Weights of a small transformer language model: RMSNorm before each block, no biases in attention or MLP.
MLP neurons of a small language model. Each row is named by its layer, matrix (down: output weights) and neuron, and shows model dimensions 208-303. Each number is 128 + 24 x the weight over its row's rms, rounded and kept within 0 to 255. Numbers have three digits each.
After each neuron's rows, "fires before" lists the tokens most often just after its 100 highest values on Wikipedia text that the model never trained on. A number after a token or word is its count.

L3.down176:118153098161184113123159110097105138098139088142124149115156139160116109111112159119165059100138122137175149075070147151128074088126128155093118146121114151101142098181139083141161111114108125127183139136146122092073132103149094115104149109153129137091112127142188144164136131100115156143
fires before: "|" 60, "-" 17, "″" 12

L3.down899:134184146114124135122112149126138080135136106116117120176142130109133106135116142144097119122122153139119094113126089124104145145147090135121134154097159090108145115097152134108123148128136172111100130112115138176146117178126141106160105097140102164135113141111188130115139133170115119148
fires before: "\n" 23, "=" 18, "-" 11, " /" 7, "\n\n" 5

L9.down1875:101091149132099113179138098116169093131135113156128091121131160119159117124100093089160116153157163136125144115131104127138150142129149115145098135155126132151114137129113123135111127096173091127136140122097136141140145157131151154141148137148143124129085129141131121138100157126125118089
fires before: " |" 25, ";" 10, "\n" 10, "," 10, "." 7, "\n\n" 5

L3.down678:107175121158119099176158102163125171139171127125086135141164150135114138105158146086115107137141170124152128132119146163142100128142108092122135116149157147132121144148106094156133157117139137130114147104145169084121116131138157148127168110132153141151141131141103133132123096108139124195
fires before: " |" 22, "=" 18, " a" 11, " hold" 5

L9.down1568:118103127136078149105099108130133071170078089128154132122158141124143120180127137157135180118130101146170131156129144084196139145143138105146105159143142131154160102139088147091149151142123063087117108139166179135124169139145087103156145121147114125101164115121146139132075131132161071159
fires before: " |" 36, "|" 22, " Q" 5, "." 5, "\n" 5

L9.down304:081125112163142095133121090169105109126146120120160101132135098136158161150161152109152144119111100128135155147155110077165116100083120118106119116171088132136142115110160100118141119118153110133141164080131147154113144113138070128125115083070131114122119147100132175117141124158174141096
fires before: "," 17, "." 16, " of" 9, " and" 7, ")" 5

L3.down1645:149118106135156113133124133134134120108113166099156156120092142120159092136099104134123105125138094173129102096165133226131147135099142131112133147120132111115140098108144110152146135176139154136154139107139086096090078114119121157118159157108103092131156110121098155102165137118116164171
fires before: " the" 49, " his" 6, " these" 5

L9.down297:138094146183101121139105142117120160117129177138084083133114108148094128106122106110160127144180131100080101150123162168155111149164124127168115170113090156090172135095105142107122107147110153142169107161121143094131104103123103156074136089126126165101128139109156131139154137144155173133
fires before: " |" 36, ":" 18, "\n " 8, "\n" 5, " March" 4

L3.down875:176186153098118156138149116146155079133125144201138142105127130119117094144133101106119141132155133096126075105112111127149115112118127151124108160118131126102101100118116128166124128184137152130160135112105103119111104110081107123131109152094092153130150147148116113139170166148119099159
fires before: " |" 29, " (" 8, "%" 7, ")" 7, ";" 6, "\n" 5

L9.down89:109110099148137141127158119120139146088162157144112121120121142154145140092097155095126118141152095092103137148140058136075141094122128130144109136150140106148154146076137130090110128118100110133125113059126092134155071115122122151144120113113106132132127148127138182112124084123106136160
fires before: "\n" 64, "\n\n" 15, "." 6

L9.down225:162180129154144118130145153121077129167088092131117108108156100174122159137131177123127115129170109144133118132141118114160113127140151113128153122133109141078099159119177126153156152138152112166116108102146135140145130127097152115103121132129130124082159152157134130098131100123107164157
fires before: "|" 60

L9.down1343:112126126085126113175159122082137127127112138137127161126121120138096143115117112149108116100149119147139105134141093127144079122110127120158120122162186107127150058110123104120118125126135095094187118126068145124143144107164114112111146110148123127099173110140150104140157146108112153177
fires before: "=" 27, "  " 15, " =" 10, " and" 6, " of" 5, " |" 4

L3.down1651:143142131089110113114114137135132145085091120139106135145114087162167150133157131120110139119136135111113111199125116151133132082168141098159178103116154117145138065125123149120150084132111141089157149148146102130113130117147149091105109110110118142094146138124098190127135126140105132138
fires before: "\n" 26, "-" 17, " 0" 13, "  " 10, " |" 10, " 1" 4

L9.down450:138119112132104125161128138151124107134151150111094146087138165096180162156139131160162122131146126129086144088145115146094092156097112118106087127134106139095087150136121124129179122124139151092117112113141100143087162110120148148140111111108138125138078096143128175133126153160133152133
fires before: ":" 31, " |" 21, "lu" 5, "\n" 4

L9.down1563:135140157164129170155166155120114141131133113127115144148136101128143138126135112118146131128144086143095116114141126118108150152096137128119142141136115112133141130085127139139142132156143146106129151122147144113100167096106125128131113125152117098134152094107123154136149106136166095118
fires before: " |" 63, " (" 12, ":" 11, "|" 4, ";" 4

L9.down1019:108140113111105098091118140125097145132135137153140130127147136118127098136143127109147147135138159119124122161119122117138136100158100118144117101145101121119122121128120141115092150114103113149133117109134156125108132126113113147132136146114126121136146131121110096136135164130097095119
fires before: "|" 59, "-" 24

L3.down1444:190130142161164180146157111157145127112119066120090119125172127155116154179086138127149129138124115134123100086145136131118098074115123134131094142147099145081161152140129117113084162122153111134119134137123163110173124129132122117157091097125101125116166125124137113120106166085157119111
fires before: "|" 39, ";" 19, " |" 9, "=" 8, "vert" 6

L3.down976:102124134122123163122146095157119124101117160137111187126176176116126090110192094137099126102105161101101115176152089135121130133098105139116142153127135137132125113159083131135094136132144153121156120132078128160112120098140105125162116118144125136161105151123108120116143161120166138138
fires before: ")" 32, ":" 26, " |" 11, "," 8, "\n" 5

L3.down822:147100161124131161152118098130077133154116126122157107200112112127129104123125122092158159107141141134134118103115144086114119168144158095151132145139156170151089108153126118102122101143166097158078113103153123145127152123141127143103106165122190101116116196159143136142134071133125154111
fires before: "=" 72, "\n" 12, "io" 5, "\n\n" 4

L9.down566:116122140146140133163093160119143136118140119074098121137141116129082104112139135106142138157129133105174121113130170148116104122092141129082095177093150073160112105078165134147151138108105132146117094188118120120153085154108117133178162149134134149134128148093112127063130139172104187148
fires before: "." 27, "," 21, " and" 5, " at" 5, " on" 4, " in" 4

L9.down1750:102134141166134119087133144121126145122106116154166157170166123092120114141123142125173105110151184130111122145114119170110095115163130136107140120166125091093144146104097108105121126143171145145055162189137148140151126103137092137091128132110117129166148109131120121131145170129097156155
fires before: " -" 77, "," 8, " /" 4

L3.down602:127096159127108149133117124191122135129145155143155165155107115122105141124100082153165151099141116136103105109154151130098142123117176138121147094146140140128113137118170104102138104127146117145145106172111141128177133115171130113081118124117165096124134150106144105162098132120108173137
fires before: " |" 29, "=" 18, ":" 7, "n" 6, " campaign" 4

L3.down1986:135157125112122127163119100161116089120119111119126145116114099176094178113140107143094126114143141168112157120135105142095120088128120116157104101110146099155102203135123101127135154141163144166151072184126160144122089148080121134119156083127125130142133114134125123153148053134120124155
fires before: "-" 100

L3.down25:124122109191135131137123142141124129150144143141086131136139128122159161074122125166102162141141138099144156157133127142157074119109089180139144096086129155139134149119126191167115091135140134105141107134126117120123108137130085133149119092104098092146149099110136143080126115064134164134
fires before: "-" 70, "\n" 30

L9.down1374:108154113144136107105145143108120160138129117150133117160174170133138098129096146125087094147100154151105146127127115130111102122116131163150098174094099100117114163129106109121147127129175154134110109134132105194189117137135100116141139124102048155074092139147111164121136140080150154101
fires before: "\n\n" 19, " He" 18, " In" 7, " She" 6, "\n" 6, " The" 5

L9.down874:153162145182136176116145136112133117108163121139137155137156119125143134106080134095090075127121136151152127142133142130155106140121158099171146090134147143083124093104122105113136154108137115120152178102140116128101109085116130116143102200139120128109147133139135146135128114118146122107
fires before: "=" 91, "\n" 6

L9.down1422:129141099139146102082112125109099129115119125112112108150148142106097140150134139130139182103097125111147126132091084108109112118091105121114104156165123161121155101087115110090132125152119097117118160137116140122084098167109191137140103116127126166165123146137145153131075102131121127127
fires before: " |" 59, "|" 10, "  " 7, ";" 4

L3.down1373:111099128121089156146108123146142140140131147136119163159183142121135100084101154129099072127109146125129121136121126138107112136096139157134131115135168109103168118062145146127079160148126147155130112111103142150127104154144112080118153107125141170111131141161154167151160107117129117146
fires before: "\"" 22, "\n" 11, "\n\n" 9, " In" 8, " The" 5

L9.down510:098130108149104090125171139133124136138111112130144142106145117102126127123131101107166154092102146143163146104117113116132131130144119086127098091167115139138157130071124153130173116123146134093139144148169136161153153132087158145149124131091113096137121128119112107125134133131137132153
fires before: " |" 30, "." 17, ";" 7, " play" 4

L3.down1211:143156127159175166099100074120098106106129118164121135115142148126104120157065123116162144167145161132160086138092131136143139106151104128094091095153138159159106138135102135127116153086128132093121143098115167148109149116137114122137136122107130127136123097105121097175157092128151094180
fires before: " |" 39, "1" 13, "0" 8, " H" 7, "-" 6, "3" 5

L3.down139:152109138078149129107142096163109124082159149126125175120143133160103180118093130136128107066123128106076112146105131130149133137135101104145152122136125137121126129112105126153158131155110114131148123089153113143126122155129173116136080097123114130137151109156102144089153118175110098154
fires before: "\n" 41, " 1" 7, "  " 6, " Victoria" 5, " 0" 5

L9.down190:119112119118126119089108111112109147131117166094149136123131099114109142124097113115100119199143146142122122126158122158147146111136141113095177146134156120136133110132143137132098089099118127110123174110104137128095120120118134128119100139079111140144151112147153126126178151109088138161
fires before: " the" 71

L3.down1163:063178117116138109161167142141144134107160161175145135130178107081097122103144114166078150111149117103096133139140138085116138164121115096127143134130145161125107129117117156120100105166151173124170105155129084119135136099140117124128142135105171106145144177164154098102147095113154140112
fires before: "=" 40, "y" 8, "-" 7, "io" 5, "e" 4

L3.down1956:113127106140142125113152058128163114110102120135106125168166154108124162145112140119133130141126107116131132146153141162174149101115106094143127098148138155160114161114157161126143135154135121145129122085140100115128133155158097100076136138192119133135171123098085142142148128122146092114
fires before: "\n\n" 24, "\n" 15, "=" 9, "." 5, "nt" 4, "rou" 4

L9.down1922:146141157118163151130122130114086151105142134119149103140094135126096150133165108141160102157101130113103122143130118116125154119116078116091113069124104106113117166211141102133158118106104132114101166130100102113075143165103107094091119101104119147117176172119150138124138123127143147165
fires before: "s" 98

L3.down1251:147150151165130143150143136125145079139119123112128072134124142097132109119140118103152132100118161152173138131155102119125112136178150137074142139110095129105171118106139140151072125105136101153163141094133185124140155117154145154097160124131167149166106128136086148105141151168116135154
fires before: "." 52, " |" 7

L9.down405:147137148141176193134193126150184146137163139144115146151142121157145112149140149159088117111133134082074095113153129151093101150127157119114108134150144180117143114136087145150132143128138117132141151113112136106104119122134138107150117082138164163141140112137133171130097105108151106123
fires before: "=" 37, "The" 17, "In" 11

L9.down1165:143147094108128157154103106146149156099105090143130143121130096142123125089105100150165087119176151120175165097107125133105101150128130133146104139133143164156132131074120130131123144151161125166165129141105131114138126126136123164127133166144112115121146088111134178165119128121128140182
fires before: "|" 30, "  " 23, " Candidate" 16, " Votes" 5

L3.down237:136143144128152122059111097092129160087109140115117114119132101126125106119139119146104144137129120142130147093146118089118145157156120101125091122189119151154127122174137176123139151134113132168122133114076158111202161111149143182133126099137135162129114154139098122155124127168123125102
fires before: "\n" 29, "=" 10, ":" 5, "\n\n" 5, " |" 5, " chronology" 4

L3.down183:152158130117127124162139115112124130148135148077124147141052127123155141122091155108142130096125097062128128123148129122157123157170177120136154140106091200102109117128147171128091094149159093158115098132111100143103100114146101098097120108154162101093085120158117113108155121181147147165
fires before: "=" 44, "\n\n" 16, "\n" 10

L3.down591:110086100164090166137125101085129082130164102163123120144137159119125109107119136091124103114115112133149135104165119142116106113158118101148103124137099139120117047110140082135122144160146127154140194126151129142130169158183117138163100097071132120134105118127156163131119128110149079091
fires before: "|" 59, "-" 8, "=" 7

L9.down633:109133102090100124118134085090119104114119086158117101101146093126171102113123148146139150160149118132151144151182116197134092140076119145163087175125120110127166138123093141136156168136111100098144105144104125133110117090131150116133136152102068131071113131125133124101079128104129111153
fires before: " |" 29, "." 14, "," 10, "\n" 8, " and" 6, " (" 6

L9.down1085:119120123122125109133130123121104151142142119116131139144156085114129145114118102128153136094124145107121130138129136144124143067130132111134085104115128125139144158127116142101129125129130145121123098110122103120104112110124137143126125146136116144097137127151125110155163114127125143144
fires before: "-" 100

L9.down1633:144138116105126102153118109144141152102183125092118146105184143127124150123133141104181160132149078094117152145110120096146157160136173120162089111130159116148080128119172150115118137133138137175070148116117118103171137158126113130129140121110131169141186089095119113151145120087143147174
fires before: "\n\n" 22, " He" 18, " In" 7, "m" 4

L9.down787:129124161150134179125137145090188108128112126136114081093106090136150116102146115086150116115142112115106146079140152128126160130172077112125142186100150107131130115138121140155168169086106155129125113146144116073127095113120169186150132135109133106126158125124103101185128148121122128096
fires before: "\n" 30, "\n\n" 14, "00" 6, "  " 6, " |" 4

L9.down542:147117144141077135170147144145144129130138096138153114111106140118138168110130103098165099160131132123125145151198172154110180111147111114095142116108116090107137147130147160118122141119134148161120134158113123132116133141086169115123127145142105147124118127115119167148146086100138123131
fires before: "s" 76, "|" 13, "y" 8

L3.down1642:139099146124149144153152129138086160089159178141102124140122135165113145107115133133151108113103125098074143174111157134176126111122084138092143084154119126122109100113105152116160109139117117133127121118165118095124119127115112164117088138128124189158116171184070142132119152134152126154
fires before: "\n" 34, "  " 11, " Victoria" 5

L9.down101:117116106120146144111137108088145101145102134098126142107158133117119120145118130105121130120152082164120165154126147149148096118127152149140103124105131105087105123138134122117130159129104163126156112108129115142120073106117126127077125074148139092118152142145153129131129132156104163141
fires before: "|" 80

L3.down711:113119114097122132087162142112095118121100133121152110144150131175094122182134131109085155105131061199107136209111088106124135132145139119118155152137145126135196086106115130164122141132140130124148099107101148192096112158178154108138103101176124135106115102132154120113117106133142091151
fires before: " 0" 38, "\n" 8, "ui" 8, " 1" 6

L3.down1659:129092146153159126166098156152099120133167149164142130129166094121190155062130125126178156144151176075155148119122118170095116137126109167102168080126147124133120149106128157163131123102107119111115113173113111089120127118108165109102131102076162086151123108139143121124178124106058131111
fires before: "-" 85, "\n" 12

L3.down1905:166141061165161128094135187121122111170137081134125114107136137178139152144111139089121104104113132112155122107112088088113133103106108102113087117134118133093150131114121149128130112131115097154166139128146109107077138144106141146139129119130083133152109145137105136125127164127151108080
fires before: "|" 36, "\n" 15, "-" 13

L3.down1456:088150165173147186115148123184148157103122130118103134133137130122122098111121116090128104079156125119099090154173105125120134152129118127071140134132074139082116137121123160129175095099153156133073093121102162138145096112166157131153108111100126129138092144174145122089139080112144145112
fires before: "=" 32, " medal" 6, "Population" 4, ":" 4, "ing" 4

L3.down690:102115101176132112138185128117119151103133093165125118137117120147135141087115141114119144133131096116149132164119140116121109108129113197125140084103133147157075121107121153126113116134145119154164107134112105110147111150135120119142107106102146112121113115097116158113129112114104122125
fires before: "-" 70, "\n" 25

L9.down1418:119100174122101108141146092118108127142157130132119179132154126088168070123148103161127094159154064096163170170143121124130126089155093124164167093144131104148161167140114160162147128116126149140101109107126152098127135136148107134098167111093103146127088108144089105109149137139128093146
fires before: "\n" 86, "\n\n" 13

L9.down685:144168104086185162146113128078104108081145119102115117122102154079132088155090133128149135109137128149159143133097105116129110147131140132121128128135144130132134131120120127126158125147148138118120135159122141071100145123107089110155155181113157151087145114130138147122090144147141149078
fires before: " |" 36, "–" 10, "ren" 5

L3.down1707:182111116121112119108109182137116087086166173134211075120140117161131165096159112140127127136131129134152138122102083121168153135106117116145139177117118110111148101177099137123147126154141159090111114108142115147082106113129126146139086092147185189132166151130106153136099171114121144108
fires before: "  " 22, "\n" 17, "\n\n" 13

L3.down560:111098167161173123121148166137092106140122087112189136148163148134131128081119115148103132118113155149119140130089130122125121111113141152103121146085122152134127150122118128135129130144135135123143110173127171161120084153126125104136129102111107098108101105113155196113137094167124137097
fires before: "=" 23, " The" 7, "\n\n" 7, "and" 7, "In" 7

L3.down360:129080114140133154105106119148123097134175157166109125178126167116100128174112122146146130145116139145146147141099098121137134101101158156163120150136161173139162121109179090116153120134134117166086198111126159159153081103150113141202115100092091138155156128137145125130104137119177131136
fires before: "|" 82, "\n" 6, "  " 4

L3.down1221:159117147106123126118143130130110136122119108108133124116200146140139150170115091122081144138097184127157127139174114103097122123130113098151178085164156100154120119135110131143125156129144153145144151136127130129153138116177115176144153147095125127175142119128151118132131118118152124141
fires before: "\n" 26, "=" 20, ":" 10, " |" 7, "mar" 4

L9.down253:141155137162150153124128131135140115128089114156156111143131126102131126131120129132164178173137104114106100104152128128102125119084148112103104128101129118144145142132108110157138108114122126102139120151120152126135149132135091105188116091127157130126149135103135160117187108156139134110
fires before: "|" 79, "=" 11

L3.down1723:141108148154149132098100145141102174120124106159110156097118133137136137157117143165112127122132069120102137110128124119136120066114119110197141137121138098105104132133135122113136115104099126107124138133140125100103098140142095124134123123140138062099136105174142138130132114129094150102
fires before: "|" 54, "\n" 13, "-" 12

L3.down847:191074158159159149138116124164142114152143134153150137084103112111139100117087092148131153107158118123112138096157177148140113127136148190139107146144146141144115123115129143078132153092131116158160139124136135131121165150155119148097108108142143173104169112153108150133126115137141162082
fires before: " |" 24, ":" 19, "\n" 15

L3.down1196:077162102124113120092134111140160108184140099130119145107087084116080138126091101140108196154168105127153111096145085128154095112120145107122088129103118124127138126142149136142147163137135131136157126127114133127153112111160119103142151129136126104141147081146139144171097137131149138114
fires before: " |" 55, "|" 11, "it" 6, "." 5

L9.down17:159101128111119172126155122138132104190126094114088142118175123151182138119123131115112130169124105143141141132138144118120129096138125110136154156149157103136116102106148113119121139137078147160095093153120133161117126110179103141180151136153115156143110166101128177191088083099176125103
fires before: "s" 52, "ing" 4, "er" 4

L9.down487:132132110137145095138147125122094127160156128156150108076184129106164148091151126130134139122143103093095150151116115140123138143140073112142128137140172090114105150125163174191119094111171122118090149116115107102138119112099139111104155127135168113123152128156144138132124136150133144074
fires before: "\n" 26, "\n\n" 21, "ry" 6

L9.down180:098124131135146135160106161075125141107154112113113143130147137132157125148157098138090105158144133113131118100157141119153121075140123107147112104140152105160121118121108140132135110091141158094083069114102081119132110123125140136111149124114133118109112138140134147127144100150124156128
fires before: "\n" 97

L9.down1678:161137104183115119098140151171124166122121109146136133113128158129159128068153149096143094112125103134138135157145119097068131081130115121145126091152141088093171172169130119074126133129136125154141115113141131143101148090117145148128170118116103160132139126125109118154131133091109136114
fires before: " -" 33, "-" 24, "=" 14, "\n" 6, " |" 5, "ing" 4

L9.down193:113099159130139170121118136147081110147089129106100168139158148087156133144127120111127138129145112094140122096184127120132101121088177081137096143097088109118150118116127155119110143140123130155109181126099091138156138100131135117139129055123141132105105180120165131153150144107131133102
fires before: "|" 100

L9.down844:134135113113148128103146120108125140122155087131119097125101111158144120134107146104123105141145041097114169145150111167133119153103170124093126127120109156148154144123095166139135111128119134163160077122090143144129142186144123155124094152167091117118115132097118112166124153109136093138
fires before: " |" 29, " –" 16, "–" 10, "\n" 8, ")" 8, "," 6

L3.down1993:172120137107103131130129142116147072120102142088138140125143132118130135141114127117084118138114113170102129136135087124155104133117170147107101136150137074094137088135082123141114089108087125145183167137090155086135134128147148175135140081128124150106122162127089118126147171164113117120
fires before: " |" 45, ")" 8, " (" 4

L9.down1166:107136118117110142157140118130146091145162144155139126157150131160132167102158147113111191125130133146133109106114143139138146159117144116131120102158164116120178119125146133077141119190102106136111165111109161175165128120116123132146143079097121164125104125154127129129119126129127126130
fires before: " in" 20, " by" 13, ":" 9, " on" 9, "." 6

L3.down1528:129127114137099119094130176107125127145136113128111106129139092111134145098140111142147128138109115117104150136132115138143126070148130117149099097143140106128155126119158161145133126145123135077111099114135157135119134127111124137070130157135117162093111126131129110116171077117150145163
fires before: "-" 98

L9.down300:129075153119122159128102136116114142129162127156159113137148141114131106117101171119199108120140104135110100167156082119168128133112151158107111159097156122071142127109123129165185131137147092117108156146120160131163100092138118088145120141155107147082122111108134110143091161114126162141
fires before: " |" 52, ")" 22, "\n" 5

L9.down1890:135179124180185117087159152078164157121122143130123154104127124142107138136173134169113164139139090105152121163176143143123156123163142083111106144149127091100147115142137114171114140118174136128154135158152135108170131114140152105121145101102136182084155148098102126127146127082097110135
fires before: "=" 92, " =" 5

L3.down1490:125167135070133112130112100162127187104125147120134181150159102114167132067086135176103137114157127082127115129162148098161177097105176116127132101168106112128130140096128118107154116138168126127096109115105168110190159162133095154116134138141116133139136172152152092108136084130133131171
fires before: " |" 40, "=" 28, "|" 6

L9.down215:129151146138094148128089091122123087110155118117158125133140108118165145144098142102115121138130085091119141136133159140117116140146110095093083165097150103122120130128117165145157159151121143163134136111107119129140128142095127142122127128138156093141158170110121133118101118155167144091
fires before: "\n\n" 27, " He" 13, " She" 10, " In" 8, " The" 5, " It" 4

L9.down19:155142081094146145166133135112109129067120120132119095131127124100188138145112151178149161125180058154146108165152128161116109126163178115146094160146142125120095132115112095117144137126150111156140136118129146139116122141130159089136165125137117082116138090095120129152110107081107155160
fires before: "\n" 55, "\n\n" 15, " band" 4

L3.down871:072185123123130141151150122178124148112129153131112126142139165155143102123185164125097136138154132073113121162160108102133116105134091100076140103142140121096129098153097162107208123144146125130158132126158111140148120152132160127112127152158129111118132129198128147104112099150189122136
fires before: "=" 64, "-" 5

L3.down1944:121116139121140203090112124113113123135097153121103151109099121118165143124124134161129113132086145101109098067172173120141127150143128102139132161084173103120101112130139093134158098087190138100129143165140146128121129105095135091148156149154121167145156154109124149136093170145113101141
fires before: " |" 32, " (" 20, " on" 8, " in" 5

L3.down1200:190111118143087168095126163122130128102161151105106114119124106168147134132112145151144136101129145176112131123134101119101086161136137107123109101117181181099188111152106129114087138116149100100129134108096118129116100148129116146124134146126152145130149129137162130111143142147126178133
fires before: ";" 91, "\n" 4

L3.down1920:176100111157100105119125154131098128150102140123117110088158074128138149172125097101101180126090110119124128123143113146153150112131150125148154116134082114175136147101113148093128149146134117132100122100132136105171076125088126140116116132175121136145159103140149180152132127108144099115
fires before: "=" 45, " District" 7, "umb" 5

L9.down940:150134146138168151112148115127148150101127120173096168124107142135097102130138130122152090130090101131127119109135135125113162133172114078117084124141146141136136146110116115141110138130120132064102155078159182099102132104129073117133161157073141111101123135158140156120145088090130119105
fires before: "." 32, " |" 32, " 9" 9, " 13" 4

L9.down783:136133153106122134155152120082146076151156149134124126129134105122150102146111119137072133089170142168112124104141151115134139128151088121138108107148151144111131119121176142089166154186115124111112109121116107125137131087153090098133122107097103175173090139119134151137116132143157129110
fires before: "," 22, " in" 21, "." 14, " |" 8, " for" 6, " (" 4

L3.down129:156173137140062108129169147144138149155095137113134108071131099139093100112118118135136135114132124198133122117145104098126190137124109105137129148137160147151132112126158095085139126134132109123133114150136117135080141126138102124093122116160123137108187156163137110145127141151131122125
fires before: "0" 29, "1" 24, "3" 8, "2" 6

L9.down1403:159110102131140138137127110140156136108142125130140142137131121125103085105128104146150134162149083121130133134125126094155145107173146127191136142146166123147169148119113099111094111167113086132124084123125134110147102105169111124145131154100109141114113169157121101081115126129175121105
fires before: " |" 46, "." 13, "\n" 7, "°" 5

L3.down1607:162092118158140184096146137114166114095108109106102123143095135097146137126177111076148097126094150151116156105118052128112087168115143115126123117131107108119114128124119092128155070101094141129103133098157113093092121103106158126137151160135097144084122110128102110102132153132120147155
fires before: "-" 82, " |" 4

L9.down241:156090102140119112154144153102167164153144112172127118130119140153150128111113132121121109166110127170136087133117151126100148123122128091106126139148139175115129148102115111133101130109141118157131093137128167130124164148124152118114153141128121164159126172138130143176112103120153199111
fires before: "\n\n" 40, "\n" 29, ";" 8, "." 7

L3.down212:111123140165116143138136125144094142107152098123079138112141148124138149183083123147064122096147131135135122127126129123092112092116142126136096129143138114143163156140128110125120145128142117120174144120129172152080145128157176117088128158078114110145109142145141149138145112105130157129
fires before: "\n\n" 37, " He" 7, " The" 7, " She" 5

L3.down295:126191140140121147157123110123137137101114142125164126134147127142188118105097128155111165120172105100134145128107115135113189113141122113106097109178117151125151139113122126100135147129142178146143138097162206140142127179116124171118143137157155144143106116132141186150129148127162138152
fires before: "=" 70, "|" 9, "-" 5

L9.down71:114141096156078108106133097134168130138121095162147171123133119118139129100125130131137143080087113111127154108101184133128114142101144144124108123133126194088098132123157114156062143154110126133146104108146124096160148171138105134064123116131119144120136152146150117137137118134132117130
fires before: "-" 25, ":" 12, "," 6, ";" 5, " (" 5, "\n\n" 5

L3.down910:115130153124148162118089130115085184129141120159090124121117124135141148123112156129147133149080130125109110161114110142129106130102128128145155101154132099139137106155112135112153099137119103140142124115155166076152152153141119125079101153095102132136138135142117120106145089145142133127
fires before: "\n" 27, "-" 17, "|" 9

L9.down1931:171114139138121174086110167114113114112150128111123130150126124127118134167114177135103155153127153121138125125120118137136130112108135080122090142158156154135114117121132096148111127078128150132141132154126153139117132112130081100067065151127162103118127107133095168136094109138149140125
fires before: "\n\n" 19, " The" 12, " It" 7, " In" 6, " was" 6, "\n" 5

L9.down1478:113092088122177139106133154130113126132140150121121147123156083147152096109138111114125170097112135103117134098113122130102108089102149142126111084154153156122120111153173113141103132137140153141119075178140138120128143145118114134149080171128112139107060146130115088096162136104116174148
fires before: "-" 43, "e" 4, "ra" 4

L3.down1122:128126130138102111136141092100143108080126115123122102107137117085141160124117114103137156118115168180167100135152094100131147120125112111145141114132143176142130138120185104133111102117119093135137143112142105141149122134122133115138134137116122141147163103152083109098131126171115121169
fires before: " 0" 23, "1" 16, "0" 8, "50" 8, " 2" 5

L3.down187:135162107134160129122114121147111126078122165109084146161100129144181135151119112143113110110169125133135098091125132150118162110091096146129116123131151092107136125090148135125137130116132118140151110141113091122096087136120135150091165134107126105155138080160129201125139122118127125144
fires before: " the" 40, " these" 6, " them" 5, " its" 4, " his" 4

L9.down935:125135097105097104090124128137098143155109134106111112077140113100172130130160134116150171115105127119138138131112151127151088079130156094135095092105138116167163139113160128113098125124125157123115097127123113080124120154100112108155136161167134108146100115104118132149116137129108126123
fires before: "-" 54

L3.down727:129140133103160125162138170100123150139151115098106147134095122131097076128151140159154135125136124127127128133134129107104130186132105146170129082167119114108098144114113146114120141132080128142145124123138133151101153133123160152183135172104146144126131124105095092148131119167151183140
fires before: ":" 59, " |" 21